Weights of a small transformer language model: 152M tokens.
MLP neurons of a small language model. Each row is named by its layer, matrix (gate and up: input weights) and neuron, and shows model dimensions 64-159. Each number is 128 + 24 x the weight over its row's rms, rounded and kept within 0 to 255. A neuron's up and down rows have the sign that makes its largest values positive.
After each neuron's rows, "fires after" lists the tokens most often just before its 100 highest values on Wikipedia text that the model never trained on.

L2.gate319 [ 96 177 148 111 131  74 113 119 118 104 134  78 132 116 115 134 102 123 159 164 131 121  92 123  88 152 147 152 107 139 123 133 103 116 156 217  90 146 146  57 126 136  89 100 107 124  92 113 126 129 139 120 122 144  95 116 136 162 165 170 101 134 117 140 127 144 174 144 120 152 126 118 132 130 129 103 125 144 136 169 142 131 143 135 103 167 112 127 123 144 155 131  95 139 133 155]
L2.up319 [134 148 131 116 110 101 110 114 141 137 114  89 131  96 134 130 120 167 173 131 102 131 133 168 147 138 144 136 100 123 110 124 111  99 188  93 104 144  98 149 136 158 133 140 117 124  89 144 118 127 118 131 134 122  88 140 129  95 100 113 105 161  87 145 162 128 175 151 117 142 155 115  74 125 137 146 170 124 128 142 151 139 157 135 109 128 127  85 111 164 170 101 144 141 121 125]
fires after: " S", " s", " m", " M"

L2.gate270 [116 190 134 122 135 100  76 124 111 115  93 139 155 135 126 152 121 144 138 152 104 142 136 127 135 107 137 106 142 131 149 176 142 139 156 162 119 142 180 139 132 109 167  76 114 121 132 131 148 125  98 140 116 132 103  94  97 164 107 108 120 140 123  95 112 128 110 136  78 115 151 146 126 110 143 107 122 158  81 120 120 120 187 118 143 134 137 144 177 140 140 113 108 132  64 124]
L2.up270 [130 141  98 134 128 151 113  88 107 146 121 147 153 118 156 165 119 117 173 109 105 114 133 105 145 152 171 140  79 143 129 100  74 128 136 156 142 130 146 126 106 108 135 149 136 109 159 139 127 162 113 156  96 157 133 126 122 104 144  99 165 132 113 142 168  97 133 162 103  99 114 128 164  87 167 132 118 104 191 106 157 100 129  77  86 112 126 159 140 146 125 135 117 118 109 110]
fires after: " A", ",", "A", "s", "ated"

L2.gate69 [169  92 155 107 147  99 153  98 157 125 147  93 125 121 100 105 119 154 129 144  99 174 120 103 116 145  86 131 139 121 135  97 130 122 181 113  94 114 145  97 175 138 127  92 115 142 128 132 139 127 140 131 112 142  80 151 160 111 158 112 124  66 133 136 132 121 108 122 117 118 152 104 133 129 148 153 129 114  98 164 127 115 138 127  95 156 149 101  90 156 138 141 165 103 120 119]
L2.up69 [142 112 128 115 130  99 147 126  90 127 119 147 130 125 151 106 179  89 134 112 123 150 187 121 134 125 180 134 172 139 100 143 112  97 123  92 132 165 134 138 144  78 143 126 136 174 135 143 130 163 139 130 135 121 161 131 110 153 185 147  98 164 146 141 172 145 143  84 153 150 135 138 135 165 114 136 139 130 131 115  80 100 124 140 100 137 112 144 157 140 111 124 112 107 142  80]
fires after: " P", " p", "C", "k", " W", "z"

L2.gate145 [157 107 171 136  96 103 153 135 130 111 100 137 127 160 140 131 125 131 139 130 118 101 143 144 131 177 113 142 106 137 125  99 129 126 103 147 156 139 107 105 106 124 131 114  99 123 165 138 176 122 139 127 147  88 113 111 133  85 156  72  83 154 131 101 132 127 140 148 132 119 132 132 120 118 117 140 170 129 146 110 100 130 105 109 106 157 148 153 164  99 151 165 167 146 132  89]
L2.up145 [152 105 112 113  94 160  97 160 125  46 144 104 117 168 157 119 141 135 103 111 145 117 139 176 124 119 132 105 112  91 146  79 137  84 138 128 175 114 103 130  93 151 154 117 116 101 108 157 122 110 135 124 138 135 162 156 129 145  99 140 144 119 102 133 134 167 151 142 126 125 119 125 109 148 137 151 134 159 122 190 146 148 143 113 149 111 147 158 136 166 128 143 164 135 108 143]
fires after: "ak", "p", " p", "in", "ec", " sp"

L5.gate439 [132 129 112 126 136 154 123 116 129 139 108 111 134 158  43 106 140  94 133 141 148 159 113 147 129 156 107 131 141  92 156 147 158 153 123 126 124  72 178 104 127 156 143 147 105 121  99 126 160 130 125 153 165 133 116 101 118 172 148 138 108 152 116 108 104 165 118 139  92 110 123 157 135 181 126 167 126 128 162 105 113 117 129 163 111 104  92 102 157 134 141 146 117 127 154 141]
L5.up439 [124 122 127 116 127 133 114 123 148 160 128 167 115 128 143 123 143 100 122 116 130 161 128 154 131 156 149 143 107 133 106 142 120 160 136 142 130 106 120 141  82 128 102 156 113 112 114 146 127 126 117 143  90 133  67 145 133 131 159 171 106 133 126 140 195 153 118 164 119  71 136  73 129 102 125 148 139 159 129 120 120 110 143 156 137 124 119 105 140 129 150 158 154 201 148 106]
fires after: "a", "ot", "om", "cc", "im", "c"

L5.gate52 [128 180 172 148 142 102 145 121 174 121 118 164 128 121  98 126 140 102 103 106 153 129 102 117 116 117 152 132 127 111 115 134  89 141 110  99 130 155 130 133 129 156  82 164 106 134 133 148 162  47 146 148 123 132 133 136 121 147 124 102 108 151 121 174  78 110 117 100 102 138  93  84  84 165 130 115 155 149 106 105  72 130 135 107 122 120  86 141 128  99 155 138 158 115 167 133]
L5.up52 [ 99 125 162 134 160  83 142  79 178 112 149 152 157 134 131 113 106 147 117 142 130 125 137 100 112 174 103 117 170 120  82 100 146 112 138 115 110 129  97 141 118 133 116 137 120 137 119 156 134  89  81 101 152 143 100 141 121 158 125 116 124  99 167 111 148 128 165 132 108  99  80 106 133 132 141  92 109 153 145 163 116 140 145 159 136 175  94 116 116 141 144  97 111 166 115 151]
fires after: "t", "g", "st", "d", "p"

L5.gate343 [138 147 146  94 100 103 180 124 137 104 104 127 109 159 106 148 107 110 102 112  92 106 127 148 130 133 137 126 161 141  97 111 104 131 168 167 115 102 154 130 139 138 131 129 115 128 128 144 140 137 115 107 103 124 150 123 146 170 140 106 123 171 139 107 160  80 101 153 100 133 160 121 100 119 155 140 126 107 109 136 118 104 144 146 108 120 194 162 138 132  50 113 161 137 145 131]
L5.up343 [170 114 143 114 133  82  97 126 142 169 148 162 115 122 172  70 150 126 102 111  99 112 120 122 130 124 145 118 150 168 110  95 143  97  84 143 110 130 147 152 179 125  99 142  82 131  99 136 127 102  80 117 133  98 154  95 150 131 145 146 143 182 129 145 163 137 152 119 112 125 107  99 129 107 126 115  83 146 173 120  73 124 133  95 137 122 167 141 112 142  92 112 160 147 117 128]
fires after: " play", " he", "le", " d", "ur", "if"

L2.gate290 [ 93 128 140 106  97  83 113 135 117 103 150 140 150 145 113 138 168 105 151 134 162 139 129 152 161 146 128 119 136 144 148 128 128 175 154 139 109 109 144 122 162 109 132 106 113 124 116 128 134 184  97 139 115  78 129 108 145  96 125 162 150 134 121 125  89 167 102 153  89 121 147 138 132 128 148 140 182 173 106 109 122 153 149 160  97 134 111 107 125  99  98 129 127 181 123 151]
L2.up290 [144 167 162 119 102 132  97 110 132 144 125 116 128 121 157 138 162 120 156 145 162  98 111 130 148 121  98 127 100 153 109 115 117 157 122 130 106  93 182 117 132 119 151 114 162 139 155 149  95 123 120 102  52 110 134 140 145 122 162 152 127 139 131 121 122 123 198 142 113 105 114 125 113 139 130 131 145 132 127 172 149 137 164  91 107 112 137 120 125 159 124  82 146 132 162 124]
fires after: "c", ".", "s", "n", "k"

L2.gate279 [ 78 127 139 170 145 114 108 131 131 133 167 148 147 120  73 139 129 138 179  87 110 119 137 139  91 108 121 129 100 125 179 171 134 115 144 128 129 144 161 127 151 118 103 112 136 144 108 110 130 170 115  97 153 124 116 161  58  81 140 124 178 149 139  93 150 121  60  83 129 146 110 161 125 105 117 121 116  72 102 161 113 124 131 133  84 137 136 115 160  84 146 122 130 116 140 146]
L2.up279 [ 97 132 151 108  80 119 123 145 142 160 136 103 132 120 136 133 147 135 146 156 134  97 141 169 115 135 154 153 115 114  98 157  94 145 149 147 164 119 147 150 126 107 109 159 101  74 122 107 132 149 131 123  90 141  94  94 128 129 119  49 114 147 126 134 140 109 112 157 149 117 106 136 119 113 106 101 136 175 121  85 125 120 130 131 148 120 126  99 117 147 153 192 141 141 118  95]
fires after: "s", "ers", " s", " S"

L5.gate5 [134 157 141 164 134  77 104 104 132 126 146 133  68 161  94 155  89 109 119 141 128 162 128 158 110 156 128 131 124 136 143 129 127 136 159  99 126 128  95 171 112 128 123 134 104  83  87 119 169 157 146 152 107 130  84 122 135 116 163 134 130 135 148 118 136 137 114  90 123 105 184 141 172 129 111 112  97 140  90 167 155 151 117 141 169 153 143 118  75 106 149 114 154 100  68 171]
L5.up5 [148 144 137 131 137 149 118 112 159  87  93 129 114 115  73 137 132 102  76 109 103 130 116 129 106  82 136 118 124 171 171 143 106 146 168 105 126 162 136 169  75 156 147 115 137 115 126 104 135 147 125 131 126 144 157 114 121  84 163 109 106 147 127 146 111  95 125 124 152 164 146  99 110 110  84 116 129 169 146 147 153 156 105 102 128 101  96 109 141 141 114 158 105  84 106 111]
fires after: "p", " a", " c", "v", "cc"

L2.gate96 [ 96 161 138 143 173 127 133 116 117 158 171 102 122  96 115 112 146 123 142 120 133 165 165 111 126  99 127 105  69 150  91 130 140 153 121 164 120  95 150 122 122  95  87 129  97  95 148 126 141 152  96 133 110 119 155 142 131 158 112 154 123 109 108  97 137 145 120 154 122 111 134 142 111 116 123 169 130 159 115 150 117 175  93  76 148 170 146 121 104 146 109 121 107 128 134 106]
L2.up96 [118 144  93 133 142 116 161 119 152 122 107 142 158 111 137 133  80 123 167 145 148 165 139 131 139 113 157 161 127 140  75 153 123 163 164 100 161 130 129 109 127 133 109 111 154 120 120 114 133 119 111 146 159 129 124 154 156 167 119 115 105 107 114 131  97 139  85 112 124  90 135  77 104 138  83 191 133 119  94 152 142 123  60 134 143 119 118 128  75 114 110 134  90 129 158  93]
fires after: "oll", " F", "ell", "l", " N"

L5.gate66 [144 135 142 184 156 193 127 149 113 116 144 143 121 137 143 119 155 148 141 111 121 147  94 149 149 129  94 132  85 149 145 150 106 106 144 138 126 157 132 136 155 184 146  98  99 159 131 161 105 105 140 133 149 118 147 100 121 133 130 157 159 156 100 155 144 141 121  96 113 153 169 102 147 126 157 152 148 132 122 131  92 129 146 134 133 114 103 125 141 126 130  94 103 138  92 115]
L5.up66 [129 159 137 111 135 138  73 122 154 156 137 126 103 160 148 136 137 129 156 164 180 158 130 133 149 131 119 108 140  82 150 114  85 165 157 153 139 138 152 155 152 121 139 123 128  97 107 140 155 148  97 153 153 132 110 145 102 156 102 112 127 158 129 135 102 129  84 141 136 173  99 132 130 142 114 148 102 137 135 111 160 108 146 104 124 162 143  95 146  85  95 142 125 107 105 107]
fires after: " |", " |\n", " Th", "s", " c"

L5.gate65 [143 123 142  85 108 107 180 129  76 156 110 114 167 160 142 116 116 123 147 131 112  97 125 136 140 140 102 136 125 161 122 136 129 131 156 121 109 138 162  93 114 128  94 101 119 100 115  98 110 165 117  86 107 142 107 131 182 112 129  87 130  84  74 159 124 107 163 135 154 104 177 173 154 137 114 124 141 148 106 131 152 203 134 150 123 116 118  97 113 106  97 153 156 165 118 134]
L5.up65 [145 125 141 119 104 116 131 125 155 127  95 113 125 158 176 147 106 170 170 109  79 131 123 142 124 115 100  95  99  89 119 114 171 105 114 142 136 102 161 128 126 176 100 136 106 120 176 147 126 141  92 102 116 128 113 159 141 136 157 155 120 143 133 141 158 140 146 121 159 136  90  95  88 153 167 120 135 149 142 105 114 152 106 104  97 149 135 150 122 138 109 120 169  82 141 118]
fires after: " A", "ra", "a", "ou", "A", "ro"

L2.gate522 [110 112 119 126 101 145 145 166 125 121 125 162 147 171 180 124 123 130 146  90 131 109 160 128 132 144 106 150 167 147 139 140 105 144 134 106 133 145 100 182 162 128 112 120  76 103 126 128 110 119 131 118 152 113 101 125 156 115 111 111 127 156 117 160 160  95 149 105 149 109 145 140 151 124 135 139 180 127 110 140 160 144 164 117 133 139 107 147 164 126 126 128 111 144 132 149]
L2.up522 [160 118 150 121 167 135 129 151  93 121 144 167 159  96 119  95 148 141 118 110 126 121 113 150 128 119 170 114 110 134 136 132 116  99  90 127 131 160 100 112 121 131 110 179 109 170  73 112 112 111 111 128 139 176 110 136  89 143 117 126 123 160 100 139 164 180 115  93 165 134 183 108 120 169 118 109 174 138 160  94 115 113 166 123 106 101 118 138 193 116 153 102 113  99  96 126]
fires after: " A", "A", "et", "igh"

L2.gate13 [153 145 145 155 132 100 170 100 149 107 123 138 143 127  88 140 167 145 101 125 138 155 184 121 129 105 109 136 137 122 113 148 112 122 129 166 142 152 171 161 101 153 149 142 136 109 103 100 145 125 173 135 107 116 133 187  67 123 147 115 107 132 130 130 153 150 144 135  82 169 111  93  80 114 138 119 133 154 125 178 158 119 123 127 128 111 127 111 109 130 128 124 111 139 116 131]
L2.up13 [162  99 157 158 140 152 127 122 131 111 162 106 131 112 133 143 122 156 102 182  81 138 148  92 115 112  70 126 131 122 115 145 120  41 136 131 119 156 116 141 141 134 129 107 129 114 110 149 122 157 132 132 113 118 122 146 131 130 121  79  97 107 158 145 143 158  97 107  99 149  92  88 109 149 121 136 100 120  97 155 160 144 106 150 129 125 142 113 122 138 110 127 104 128 110 155]
fires after: " C", " T", " A", "nt", " G", " g"

L2.gate519 [122 145  94 110 142 134 157 113 154  96 121 131 140  68 148 113 142 101 125 161 149  84 119 154 116 123 129 119 126 102 193 150 139 133 161 116 117 120 129 104 113 181 143 144 101 128 123 133 131 139 107  83 153  90 127 117 121 120 122 137  96 152  99 130 119 132 147 131 111  88 136  89  74 123 136 106 147 146 115 165 162 137 106 172 116 111 149 129 124 124 156  88 140 126 107 126]
L2.up519 [138 102 181 137  74 103 131 146 175 136 132 139 121  77 141 126 139  74 107 116 138  99 166 165  91 102 109 106 113  87 164 174 125 114 120 122 126 147 114 133 109 161  85 143 116 112 148 125 124  74  89 141 125 146 111 141 148 145 133 146 178 148 113 135 150 130 116 146 136 132 151  90 115 156 148 140 124 128 161 125 117 138 106 132 131 147 175 151 145 118 143 140 108 100 122 115]
fires after: " B", "t", " b", "b"

L2.gate338 [129  90 120  89  93 127 114 123 131 109  92 144 147 114 123  96 129 116 121 132 121 124  98 153 118 124 177  92 152 154 116 101 103  86 165 132 156 123 113 145 141 137 154 132 121  77 129 143 155 108 144 140 146 147 154 158 118 110 116 135 136 124 131 172 116 176 133 159 124 109 100 166 189 125 135 134 142 165  97 171  93 112 120  81 119 109 162 144 109 142 122 159 102 171 162  99]
L2.up338 [132 119 129 126 152 160 133 133  78 162 144  99 119 155  96 143 143 150 109  99 146 106 127 152 113 148 113  96 151 180 115 129 130 174 140 152 131 142 191 133 139 137 108 145 122 141 144  92  71 137 131  98 126 116 136 136  85 150 121  86 115 104 133 136 134 133 138 112 121 154 137 155 170 141 157 150 173 124 146 182 149  75 101 139 145 146 107 141 128  89 112 103  83 176 108 157]
fires after: " O", "un", "u", " D", "ru", "ire"

L5.gate461 [175  99 108 163 135 126 136 186 138 151 135  91  98 147 134 133  84  97 141 131 113 103 159 159 104 112 148 125 165 110 139 122 112 110 115 114 123 158 127  97 111 189 138 155 156  90 128 113 125 144 130 156 106 158 153 150 140 112 115 109 133 121  89 142  86 119 132 134 145 124 135 136 164  95 122 133 153  76 170 119 127 132 107  97 134 109 162 128 176 107 116 141 140 111 111 125]
L5.up461 [138 151 139 115 108 113 173  89 154 169 158 119 117 113 100 126 147 166 132 135 120 132 106 165 154 128 122 151  90 136 177 144 153 148 126 100  97 124 163 127 158 126  93 125 139 155 123 133 105 136 135 108 130 131 148 149 146 168 145  81 117 124 152 108 137 127 148 113 118 111  98 121  82 129 112 122 119 131  78 165  85 135 166 134 166 151 148 109 120 103 129 125 140 126 138 126]
fires after: " the", " The"

L2.gate178 [ 89 146  91 129 123 112 100 135 153 131 109 133 128 140 113 115 132 150 148 125 118 136 137 140 148 166 113 152 116  79 109 138 104 118  98 126 134 152 111 141 128 161 159 153 109 128 136 132 139 165  76 123 136 126 134 103 130  99 126 100 138  56 138 152 156  78 129 171 125 142 142 146  97 140 109 125 137 104  86 158 123 104 166 117 135  96  81 148 139  82 138 176 145 107 144  80]
L2.up178 [149 173  88 153 152 123 111 120 153 115  95 138 125 132 112 109 128 138 135 129  95 131 127 154 122 140 120 187 134 100 138 133 127 122 106 113 138 131 133 151 155 116 171 119  51 123 131 115 108 139  67 162  96 133 105 119  94 131 116  93 131 146 140 153 132 102  86 157 156 128 136 139 131 123 101 137 136 129  97 177 129 103 154 129 138  38 119 164 157 136 146 103 130  93 142 168]
fires after: "k", " comp", " B", "p", " g", " cl"

L2.gate433 [108  82 135 133 154 119 139 153 154 111 157 145 166 139 147 127 136 170 158 183 102 109 186 118 154  99  96 118 145 102 166 125 140 154 124 106 147  89  80 121 142 119 109 133 105 136 137 119  99 138 145 129 156 104 144 152 112 154 114 141 130 167 184 114 128 189 114 132 113  89 148 133 110 136 140 105 136 140 173 176 123 104  92 117 108 135 162 135 155  90  97 148 141 148 146 106]
L2.up433 [114 155 110 104 110 114 103 124 172 134 104 130 110 165 151 152 137 155 118 125 139 117 145 165 115 166  93 135 115 156 140 102 118 137 141 151  70 115 158 113 166 104 137 114 141 149 115 120 127 132 158 106 144 133 150 119 108 120 112 134 105 136 137 123 156 112 135  89 123  94  99 140 123 107  94 121 107 146 146  98  87 114 165 127 106  64 113 121 120  94 153 130 121 132 151 122]
fires after: " C", " B", " R", " D", "rit", "C"

L5.gate299 [129 104 146 130 115  84 120 112 147 164 157 157 146 151 129 123 123 107 168 123  78 144 145 126 126  98 112 177 120 112 153 167 101 141 115  88  76 106 170 172 141 151 134 159 105 122  68 118 105 130 117 111 139 153 140 165 142 133 140 107 135 143  98 123 127 123 119 128  93 142 107 140 122 116 105 121 114 144 141 121 143 126 146 117  95 147 131 131 173 113  89  78 137 115 112 156]
L5.up299 [112 102 105 131 123 101 144 147 162 115 133 165 131 151 123 113 162 141 111 125 164 157 161 124 133 140 165 121 141 135 118 124  86 115 115 116 119  83 116 164 130 120 183 102 137  99  97 135 121 114 114 104 154 131 125  96 105 107  97 178 129 187 137 144 130 143 112 105 127 181 134 116  91 152  98 130 134 128 126 129 157  88 148 131 140 110  69 161 151  98  99 139 126 108 103 111]
fires after: "em", " c", "c", "ill", "s", "p"

L2.gate623 [ 73 145 111  86 137 115 160 158 132 143 116 152 101 151 145 125  95 107 162 105  77 143 132 165 147 131 140  83  77 133 101 143 147 107 126 152 109 109 163 122 119  99 137 110 105 145 128  98 135 150 151 129 159 141 124 130 127 132 120 140 130 106 136 168  69 151 160  64 123 113  87 172 113 111 134 129 153 138 165 126 136 115 141 194 139 135 149 128  87 128 139 114 145 128 107 137]
L2.up623 [126 112 156 109 140 129 132 156 114 125 173 146  95 151 131 159 151 139 109 113 129  98 140 140 159  94 153 112  92 136 119 142 137 111 135 170 142 120 104  96 130 143 135 119 127 158 126 114 123 131 139 167 149 151 113 124 121 152  92 142 129 126 182 108  99 112 142 108 151 153 140 128 133 130 142 115 146 108 102 138 156 109 162  77 118 112 136 122 108 146 117 126 145 136  91 116]
fires after: " f", " F", "at", " D", " n"

L2.gate287 [145 155 113 148 130 179 129  83 131 135 154 112  81  94 156 136 135 158 151 103 141 119 134 149 132 131 179 117 136 135 106 128 141 101 129 135 119 161 129 108 128 194 114 109 123  89 117 152 132 175  86 113 123 132  88 150  91 159  76  94 108 120 141  96 111 100 153 104 141 139 116 158  97 106 116 181 159 121 148 129 152 154  85  98 105 195 142 146 131 129 138 107 167 156 139 138]
L2.up287 [151 147 143 112 133 114 131 146 121 136 144 175 121 115 136  92 132 154 132 142 142 164 163 117 134 138 113 164 106 119 127 137 155 155 101 171 170 123  97 112 146 151 126 108 106 170 171 139  91 119 135 126 132 140 140 154 126  67 116 117 116 132 178 129 165 131  92 143 117 105 133 149 134 117 101  99 126  82 186 121 127 139 112  89 140  98 164 156 136  94 107 110  83 133 114 139]
fires after: " f", " R", " M", " F", "l"

L5.gate40 [119 155 156 115 149 109 136 131 103 103 141 126 138 103 124  97 112 109 146 138 117 110 131 124 100 127 135 146 125 115 116 155 169 134 154 124 115 149 107 106 122 110 112 143 149 159 145 130 135  98 120 125 121 122 131 121 148 159 120 130 141 116 104 120 108 124 155 138 123 171 104 118 138 130 113 147 122 133 105 162  98 129  89 169 137 157 144 137  88 129 107  79  93 148 164 124]
L5.up40 [102 112 137 143 151 143 106 161 127 174 147  86 103 165 164 127 182 106  88 154 113 147 128 116 157 166 112 144 128 139  86  80 127 146 101 115 101 153  99 127 117 110 116 131 123 164 108 109  96 126 111 143  94 108  99 164 148 109  70  95 169 104  91 123 145 124 112 117  85  98 161  79 159 106 147 127 154 110 126 140 104 107 159 115 151 130 143 166 120 151  97 102 113 154  76 118]
fires after: "at", "ac", "it", "ul", " le", "ic"

L2.gate534 [156 116 146 115 112  91 106 132 128 146 112 121 178 116  82 136 118 140 111 128 138 107 158 112 117 144 129 104 106 136 145 153 110 166 165 166 112 157 142  91 107 127 106 125 105 185 122 148 128 139 118 139 113 104 113 120  97  76 151 123 120 159  98 148 118 128 169  92 119 156 107  96  87 134 130 129  94 126 152 123 129 147 130  83  94 142 162  86 129 141 116 129 140 107  87 106]
L2.up534 [106 133 116 137  98 134  98 142 143 169 124 118 114 140 101 122 102 114  84 214 118 105 141  85 118 159 149 141  68  99 167 112 147 147 148 139 157 166 165  85 135 103 137  94 105 167 101 147 114 162 140 164 108 111 162  91 120 108 158 141 140 165 163 134 101  82 137 170 126 106 115 127  94 119 125 129 150 144 125 138 130 132 136 110 126  83 144  83 133 137 112 125 156 164 133 131]
fires after: " A", " b", " t", "A", " T"

L2.gate261 [135 133 132 128 168 117 205 138 125 166 128 134 126 132 170 128 111 161 148 118 135 107 124  84 159 110 125 175 129  87 142 114 147 152 139  91  91 148  96 130 116 117 147 108 115 167 122 135 141 132  80 167 121 166 156 125 145  97 111 141 124 140 132 116 128 109 164  90 162 128  91  94 206 153 129 119 129 112 158  92 105  98  94 134 173 125  98 123  98 150 116  91  98 128 161 152]
L2.up261 [107 131 148 148 149  93 152 139  90 139 162 105 120 122 159 123 144 132 124 121 122 167 162 125 133  79 160 154 136 142 100 177 148 144 139 108  84 138 111 110 148 141 143 103 134 126  64 126 123 138 125 130 150 137 142 120 127  53 144 156 147 101 109  82 151 140 149 115 117 125 115 104 149 108 148 125 139 106 148 182 140  59  91 177 166 131 112 128 127 133 113  95 145  92 164 148]
fires after: "ot", "at", "ac", "et", "c", "p"

L5.gate503 [131 145 141 110 116  60 106 155 116 121 138 121 128 164 118 151 140 193 156 168 166 156  82 152 105 124 117 118 113 107 156 115 101 111 143 142 125 115 126 113 166 109 127 167 172 146 136 105 189  87 172 146 135 127  99 110 145 112  99 159 112 122 152 140 134 135 118 157 115 134 142 151  85 159 123  77 149 100 125 111 138 150  99 121  98 106 155 100 135  92 128 126 160 120 101 145]
L5.up503 [128  94 156 106 148 111 188 132 163 102 143 145 111  96 104 147 146 180  84 136 124 126 137 145 147 112 106 164  94 135 110 106 134 158 130 136 106 147 159 173 147 134 144 104 156  93 116 137 123  92 130 176 140 130 121 138  79 180 165 134 147 154 146 141 112 143 147  88 159 111 107 120 138 126 123 118 129  98 137 158 113 129 162 153  91 154 202 116 152 125 123 114  89 140 126 148]
fires after: " \"", " s", "-", " (", " the", "C"

L5.gate366 [169 144  79 172 134 138 158 135 127 145  89  93 138 108  97 124  97 125 133 158 149 123 113 183 169 155 115 140 116 111 147 137  88 130 138 133 126 120 137  83 107 128  86  88 133 108 172 125 141 116 106  96 121 131 106 166  89 152 147 102 129 142 108  94 115 161 139 146  96 131 123 114 143 118 172 132 162 141 128 143 117 131 104 163 112 131 135 137 163 160  86 180 127 124 149 156]
L5.up366 [129 125 130 135 101 132  95 137 100 132 137 149 108 140  93 104 135 143 153 142 113 120 143 152 149 122 154 196 107 148 107  99 106 124 178 122 135 149 134 125 148 186 123 112 122  83 138 121  74 147 123 102 159 130 153  86 183 123 105 167 131 163 151 132 127  88 145 128 133 116 127 148 121 123 114 101 103 138 122 142 116 128 122 157  92 135 142 151 128 103 159 132 106 110 115 130]
fires after: "r", " the", " h", " ar", "'s", " gr"

L5.gate37 [181 141 142 111 143 118 134 144 138 134 102  93 114  84 139 104 104 150 118 151 155 145 150 140 161 162 128 121  76 137 143 132  96 127 163 126 123 150 150 138 137 106 109 114 130 128 131 111  85 117 135 151 123 171 125 102 122  81 116 116  98  89 125 100 117 129 130 120 181 123 109 128 150 116 101  83 154 116 123 113 100 152 147  98 107  95 127 160 100 147 122 147 126 128 107  73]
L5.up37 [161  95 122 124 128 115 122  97  71 112 117 105 101 159 119 131 108 142 118  81 144 136 122 127 146 121 119 106 170 133 105 101  97 113 147 127 106 126 132 125  90 146 128 162 130 168 150 156 134 136 145 151 129  77 125 136  95 159 133  90 142  97  91 159  88 128 149 144 124 118 217 105 126 140 137 127 147 123 143 119  93  92 170 111 122 120 137 111 115 122 152 183 127 152 118 144]
fires after: " P", " F", "l", "C", " H", " Al"

L2.gate214 [138  95 129 101  70 150 177 141 140 131 132 146  92 126 134 112  91 151 122 155  91 128 143 102 109 145 145 102  83 114  90 112 112  94  97 160 108 142 116  94 148  86  85 114 148 143 173 125 161 132 119 119 106 150 129 154  96  62 169 130 149 162 118 128 129  89 127 105 159 153  95 127 158 133 106 162 155 107 128 113 104  97 162 122 128 151 126 101 137 112 117 113 123  99 117 166]
L2.up214 [ 93 108 161 117 141 139  99 158  92 163 140 115 122 127 122 160  87 168 190 120 143 166 108 112  95 128 102 139 169 138 128 149 118 173 137 145  90  86 161 129 105 126 168 171 151 101 145 137 141 183  85 122 113 135 113 132 146 162 112 164 101 137 151 132 112  87 120 144 128 139 123 134 128 133 147 110 116 159 114 143 138 122 155 131 167 162  88 123 105 157 107  93 151 118  99 126]
fires after: " S", " I", " s", "l"

L5.gate390 [ 98 118 152 148 128 100 109  92 103 114 148 145 112 127 132 136 105 141 112 113  99  98 106 148 171 153 145 118  82 133 130 151  97 134 141  98 140 121 136 121 130 123 183 114 102 137  71 153 127 138 168 134 109 115 146 174  96 121  92  97 111 153 183 154 105 136 122 146 120 120 122  85  79 107  88 112  99  98 144  99  84 110 128 128 129 137 116 151 175  86 114 170 146 151 157 162]
L5.up390 [154 127 122  83 165  93 156 152 148 148 109 171 103 122 129 169  93 119 112 100 154 162 139 146 133 133  99 125 116 153 141  88 118 139  92 153  90 131 112 168 123 164 180 144 127 116 107 170 133 150  89 154 113 128 128 122 131 134 144 154 123 150 135 153  96 114 137  77  90 115 127 155 146 110 117 134 144 154 133 125 142 186 105 136  92 113 129 117 126 102 115 110 168 106 136 113]
fires after: " C", " c", " t", " m", "ry", "C"

L2.gate335 [108 161 176 135 141 144 141 138 134 133 137 143 133 136 147 160 111 121 102 170 108 130 126 122 127 134 144 177  46 104 140 164 130 108 167 147 115  97 109  88 155 122 152 132 135 118 157 102 157 152 105 125 120 141 118 136  87 150 132 162 140 104 126 146 162 128 108  91 167 105 189  87 100 135 159 155 132 146 110 104 121  83 147 129 121 105 152  97 155 141 121 109 102 140 133 109]
L2.up335 [ 80 168  71 151 121 124 156 109 139 116 118 153 129  97 129 155 127 160 119 164 100 149 150 109 140 130 133 117 132 130 125 150 131 130  96 170 142 133 107 114 129 103 133  49 139 151 146 141 130 100 126  78 129 128 130 107 112 145 111 135 170 133 110 140 135 131 109 155  90 100 159 149 157 125 146 123 160  93 172 144 145 110 139 103 108 156 104 154 172 151 157 115  90  81 175  70]
fires after: " d", " D", " A", "D", "et", "A"